Weights of a small transformer language model: MLP 1024 tanh GELU, vocabulary 3298.
MLP neurons of a small language model. Each row is named by its layer, matrix (up: input weights) and neuron, and shows model dimensions 64-255. Each number is 500 + 40 x the weight over its row's rms, rounded and kept within 0 to 999. Numbers have three digits each.
After each neuron's rows, "fires on" lists the tokens most often at its 100 highest values on Wikipedia text that the model never trained on; "fires after" lists the tokens most often just before its 100 highest values on Wikipedia text that the model never trained on.

L3.up423:473495455552536524471537483455515517485426589471483493520555575514555514532489425468452489535436495431505515486534513511557463489522478480470447548529534478515504562459485494452509519455522504476506539536507489516514518454531508534489532517505515467555556476541479507435516513498526497497496516546492514446502511462499575563570488560508473487515505540461358498466468513513478448545471567456531502532522452491446394447530520500498495487442449464513532532508521461463545490534463549527541446475437553504537560494475488563576525482474518425543438518484439388568558595479548499506
fires on: "f", "ile", "b", "ath", " of", " ="
fires after: "b", "m", "ath", "a", ".", " List"

L3.up769:551551503489476482494527491461501514457576533491500471502467499474439569460511544523480521479537462459419492543521585418520512496496502528526513498498503512538576564454462430513404528434495419516522436548449482491421530529536551496553540514484524451516497504502559557457522515450526508523508540550537436519439491565464516516497491514470554519515477506449505476511478537525519543535523520424428556467443518451492476436537477456486431402465615522495465490589466520539459485534510458550513495550493470485474523491472515458482595497531473499498548487522407484493474491488460481507
fires on: "re", "l", "way", "ost", "ow", "ans"
fires after: " al", " me", " dec", " th", "m", " c"

L3.up261:477525517486463533506506486538518462534517463466524476501434535405505497556503484473505521497521515550492452514444464525497513451601496471483486480541497458510549476524521522488585475510560464547564552578482497466582484555498525515474518483472497507500500457522488484493472478420508442529567519506499495525516493517467543466371488575478501505501487478482501409560569429569516435478512445508441462480490527508523561465492489507498456521494453482490480459518537426542499470533545585462468541433519428595460560534507566415518513547508462411558494510470505425477525498531524546577
fires on: "an", "am", " Pan", "er", "igh", " | K"
fires after: " f", " p", " F", " comp", " MF", "omp"

L5.up464:435529487541527478483438503477431551401457551510456557501523466491509534503429578546499541533522434504504522494436510395518480486485494515477536576461471533491518591442460534523459518453501562546450463490495459593488447516459545480496489501554489616478477499526423456534498491489553474510498492498567557474490462613539451507534432513519500523481566446529510525465554535514491528479537495495532517576510500467522508446477528535473491436532423449424511501450550544412481521497521502520501525536491531487425518468505564422527503480466563517419594544470528477463500480520514522513
fires on: "1", "em", "ar", "en", "h", " S"
fires after: " in ", " ", " S", " s", "- S", " at"

L5.up638:471512423492447485434514550532456522528484577492547557501451542477514520504433542467528447538591518491475568546489509497508479532553546485512511574536435490461522486447489483532535481538547485447483472455489501495471543494526474430528505592492484474511454482533538498482462466470438394538595466442489559580531482514567515534528456466557495467481441536492487492469488482505499439473413405519424491508514521480487590474480558530568496417475498494508504475518472506531533474405535454491511465474474446452547535577516583542472461538446522447443514511534479479518466525527567533547
fires on: "ig", "ic", "as", "ag", "ian", "–"
fires after: " G", " g", " se", " Bl", " dr", " | L"

L5.up322:559500421536500456481510426450509583449529437505489511522430523471454553482472550495542521536526470509497432497590454530446544541535482432490547512492463461513533553552514490493546431520454490508481474497545570449454517464491460474500515534496523524458450518487537493471542513490493481513528500533504489458493520485479553468511481546418473471490503516462506562523554519484540583557516445574545503488513480527484484466521485510515498471523424466607528493446656403433449495526529507511474483497503498480541563496426501540535467484489485498554540452544505525520571622530463547506
fires on: "our", "hen", "u", "se", "ire", "ust"
fires after: " c", " d", " D", " p", " Cl"

L3.up103:513594483545451427431527474454534489420463490503574449521521582488460513567525407456374517493491460435578516481453481487511536561579462535565554519504500534410514482494489456487483502536504481475513425484567547500542505494510492475484524451474521573443526525531463460561485537554473525501465485477457501441545525562474493504445530510457557463479474471527538483495522450451517473583427509437581490504490512533521452433541464529550497439514514484495543498556520461519513500537514512545500470470441532494452469579483600527470499488521494507489521485521510571494518507535469518585
fires on: "-", ",", "\",", "1", "16", "18"
fires after: " Al", "-"

L10.up372:549481468504476449487546515487548516466554555541474497515467594494479613530478512480531471455522461480553475467504473472467481501508475489482540472451492431526548514585499494441526565485510532507549485499501577510436433436468503549504505463509442518436464500519579505423472482442474527507492514480513497486514461446464409532484501566451499474459552584482545458515609503454421555499532445523508473526547529429506525465467425520536562542449507503494407480507441559485518468467469514566498524458443494508476504482526481481585569571471553506455535497510465584568537562503511513497
fires on: "\n", "\n\n"
fires after: "==", ":", " ==", ".", "\"", ")"

L7.up651:512535510553488454467464504380442575502505514579541493482520478449444474514470498458549447514534625534527517494441477433563528449453490442463428541520521465439542488517547474479468495505463578511516479521485548462549519426510437575520498444561483473461567521503591486442553546474525500453494488509527521533532472491479416521521453537541550533577496472457548484480482460489525575500471472501489495500527470449481554455434530507496455530426496475484465517573608500512487418495524491543499427533457527409496508566524514491460501469512495495550613547461517533449487457535539479496
fires on: "-", "A", "ey", "2", "y", "I"
fires after: " Al", "x", "-", " S", " el", "==="

L2.up41:523555488583529539503511500435557541512466516579505474464531554524473453544539553449406430512517486480489483479384452562409540487534482514450512508491506493425518469512457492475487520522506492543466401455500483517518487406432486510550462535511498509459483535497520452536499507438512476518454489477453558457558447498546557469466462466512423470512528481524503532482513604530531557482498614430541441471550522553494498488495463521592528478548448431558508496500514456448494453446458506435476507459427483498538515541397533567505483579519518472525481535419480557472478524510463520520
fires on: "A", "L", "F", "M", "\"", "E"
fires after: "I", "E", "A", "L", "-", "T"

L2.up480:532572410462489483573482407450481509484498442557544463484495528594523511534486513476477560418493474448507544530553449464569477512482458541482531526567483455466458553546503549440464491507454553525512513479513535456524499447449450480498445424522495417487452558504490491536528496487458539570427498495499500539509503471444556533486458509463481506496447496470501481473552522503547545533468585510484512502499460508463454475499441534431450533409528565582519460537512465556521492504517559446528514550429484474494483520531521473562521586502450483541464553526483500526515539554478550475
fires on: "f", "ath", " up", "d", "te", "et"
fires after: "b", "m", " al", "\\", "}", " made"

L3.up361:498535467468410460486472513492443522427491470500495593524471514428466493594491456475557424511522508507502497522531464478538477450492480584473513537546463550611491538513542509523542403556440450497516480496538511444460491533488452447509461455547482520464489543478518477488504539428532489505513510454511502577454576500474537555474494518535520510478502503497510455450472522441538404404469541504494463448529534451512481536546494507529513528443508527486523470518543434549523516475500477495476486450491448547491555527535497493469445522494487527470572505536409492556540584543597509598
fires on: "; ", "ur", " | ", ", ", "un"
fires after: "0", "1", " p", " m", "2", " P"

L7.up61:568451489539495454429405526412422440531535552484495460429547537499484504482521496516568479473529478492479512527421439456483448481462528487520470484472440516463475440484507458535479498506436479525541532422554474530536498448431510454452490510483442428567494444425506539536468545506495532507500512574467518503546500500548447494492498459485527504453560469459536546495433453516556548448464460465484519526511496573485503547563501503494529536473481551471445557518488475486512462564481543474536587537510519487543486471509487570531481558473515502511521524497488469464535540573610550468
fires on: ".", "arl", "ep", "c", "mp", "it"
fires after: " E", " e", "e", " A", " bre"

L3.up418:492484504560506434460506443537405547525542503526513500477483522528491530567503526495509492585559514481456558573459481476489492476567561511517411529536435507517501492569491562489532507494507552500555506550448508503464552385532504528513531482511519537500522457456560479520476493501467432476466412445535457509574499521468489584519433517403482575492369490551517536490460528488463487539454486449473563454498597488488445508515503444541584558453488506522452572488547460495452417537470481486462452507554462553513481562492489472540506517492427476448485508451496468498480460526486531513
fires on: "ad", "ach", "ass", "ost", "our", "ast"
fires after: " B", " R", " Be", " F", " A", " Le"

L3.up454:472442472487466462425491587467484490467581449545386478488516473460499554508484465496569406493521506511543516531530560540480490476539574489494517537542507509555512491518539526518572512500523463502511486467500468492614495605491538486517474461485472469469531461465549529514509559481561481528502466493454529468562485520504513468524427511455512554515608479533505516457562455443440517463547573515459454518483450458484479549538526541521548494477504438516494495502499506490441479454510407547519489538541496465492449494481539484488491535509530489513545544546539527559582513485469540564
fires on: "ides", " published", "ided", "ide", "un", "ur"
fires after: " prov", " m", " p", " and", " requ"

L7.up236:478565446492560500570534535526558500518548473535480498499496515506491539434493504518459535484481484492575453448452472490449453504550526568507559499491451485531521525539484488474480521476451494507539530502414537451501473480490444501519495459540484457458458428474465481596457561518535528517467507530552563527438547477472551509501455474499566512556500488550431526581451550498509405529513526518490529503492461468433523586506562464522477442523479578401584489536416430493450481481569499486527482532447501601470576459560516499510526476469445516513530524501467549479519442513491470452
fires on: "ut", "way", "ot", "m", "re", "it"
fires after: " al", " sh", " there", " pl", " m"

L7.up137:461456508497505485557484502493461506499478490487522525414530508498450497477550514524455472528523500498523463578508502445530456440470479508470540571581502475562530461484581471426464457506525555509526493534449434545455506607536468434473517498488578539554484451563450529473446431500405425439460455498508476506548503481569500469516495523521485495437446499433500501502590493597493508542530539522523503561509529540503485515446488495480501433399483479494510503499492543563546455529460473540568519539493446468514519557523432512497527423490544463562558441406513507486558490494465503472
fires on: "th", ".", "st", "f"
fires after: "1", "20", "19", "2", " view"

L3.up684:529484555478501457488522431493508530495473498481493606480494514505443487508525463531474427489529545465495496471447482507536424430468468476548551521498497571506503581513487521514506545424585564466503448505496562468527425486430505539506528527467485524491457541485536523563525564413452457571484471572515391475473464505443507574474451524507435495522439496515486512526501574516483512518573466595474445531545505464521438544513538504480487524431471533493506534490507468461451435461634532498516508487492539533413534510412477572453471468495519444476482488509543552529461601492530464565
fires on: "\n\n", " an", "\n"
fires after: "==", "===", " =="

L7.up564:447475531477546497541515516555518545503529554524505505459483479479465496494419425492493437461499495498506520521558514450518465443436503508505491479506463417463512444572433543507510445444426547528556494459378532516575511489484421571585505379454478587524553471497452499445500504541471466558467504485449500513496434503511469535512456515508470514457487523519556578558526555526538553503519548419515498466572528492418500508489484485439502518490497570513514486517414575433521529473474525555510512513505447538476510510463443501525564576480526451521544430481543490531492499534502450523
fires on: "\n"
fires after: " |", " |  |", "'", "on"

L5.up450:502522520413490480489541501565533508470593515515507454496487432493491511455530478500430551563510478449564484584487525442456510478470514558556521547464448447543526473502438498509479493502502451494495512482424456514536501535464423509535457534457494470520492525456472484470570550513445482516489507514475461519514510542489483511525426578565516489516453507517427464474485546545468446475528520521453495529496488533459516481513579473598419485464498470420498549476553487501488467560485516556549438446497461511492536495459478485512582491526557471561510530482485548464476491491484503579
fires on: "s", "ing", "way", "m", "sc", "us"
fires after: " al", " (", " Al", " m", "l", " on "

L10.up758:469462524542496471561510510435508561462546485458501529591566385484497428489489554448530484540471446517446464522480513426488411519529496508532525514496519477523467483470487444518569441508506433443449499514496471519564525519500508537491512508524477457501510537511511427486503498517549486535482494514558523454489524512497501541482467560487531498453522469400482496492500511477494434404421572471533571513516562503526512509508529476459516467480602505437496473457497574514577502441497499537474425508495486402546478394437556545527519449493450534499487465547547452451536442511528515524
fires on: "1", "ateg", "umb"
fires after: "–", " in ", " ", "| "

L2.up559:424464412545519407494530494526534580524483532482496475512538430533518410423546504533508445483510511522471515494515527482537525478506509504425418533423531461536543414537565605496507524478503553526545489523505509474483463540479487532536505441481438506459499570552510461564545508494449452459511494523534457475431454624515469501533550539526470539533508506495567443459563475476513532455523540555533452478528498489504466507496496407457491471566492518456463589463496490584471592558518530464485498514451494476522440479472509548511508519474461446482529459561488522576492486490492488536
fires on: "- ", "\n", "|", "-"
fires after: "\n", " |", " |  |", " |  |  |"

L8.up481:525560530523464463526515478509509492535452505488516536575546511576456524492507501510476522490511528573463459572427498523495488494550429481495466504494506493543497576512411614520483476492568540459540570496485489613563513429587478597420547440559488539494511512442466519452407574527453496469484430508527489503588460506469445498466497492490476521469537509533498534543520528476509397536437589450462482568488503551494449470475578556542512484536452448537495471454503504496387482487491495503490533449537532509513524493464494482481509497541542457461524476454541515504482505499566569511
fires on: "er", "ter", " over", " inter", "el"
fires after: "red", " F", " J", " to", " En", "In"

L3.up785:505455471530498533534519512455410542546511441491488504517564495481518550445484554457445460481483507510464483541488429469455506478565498502482492525470495458556550549441518561489505494456497506424470631517377534467594487478482467549590471558451506472530466461502467468470495499461511483478454494497440569472491595534490543522578472483503474496454476499541563416508482528471518468548524456398534482543470438457466490532532503474504544540455521548504526512497491482488367543560536535515447534518495568507508543464514539490492424444514548511465488490525548506533507588540484486520
fires on: "\"", " con", "ollow", "e", "ith", "ele"
fires after: ".", "F", " F", "W", "und"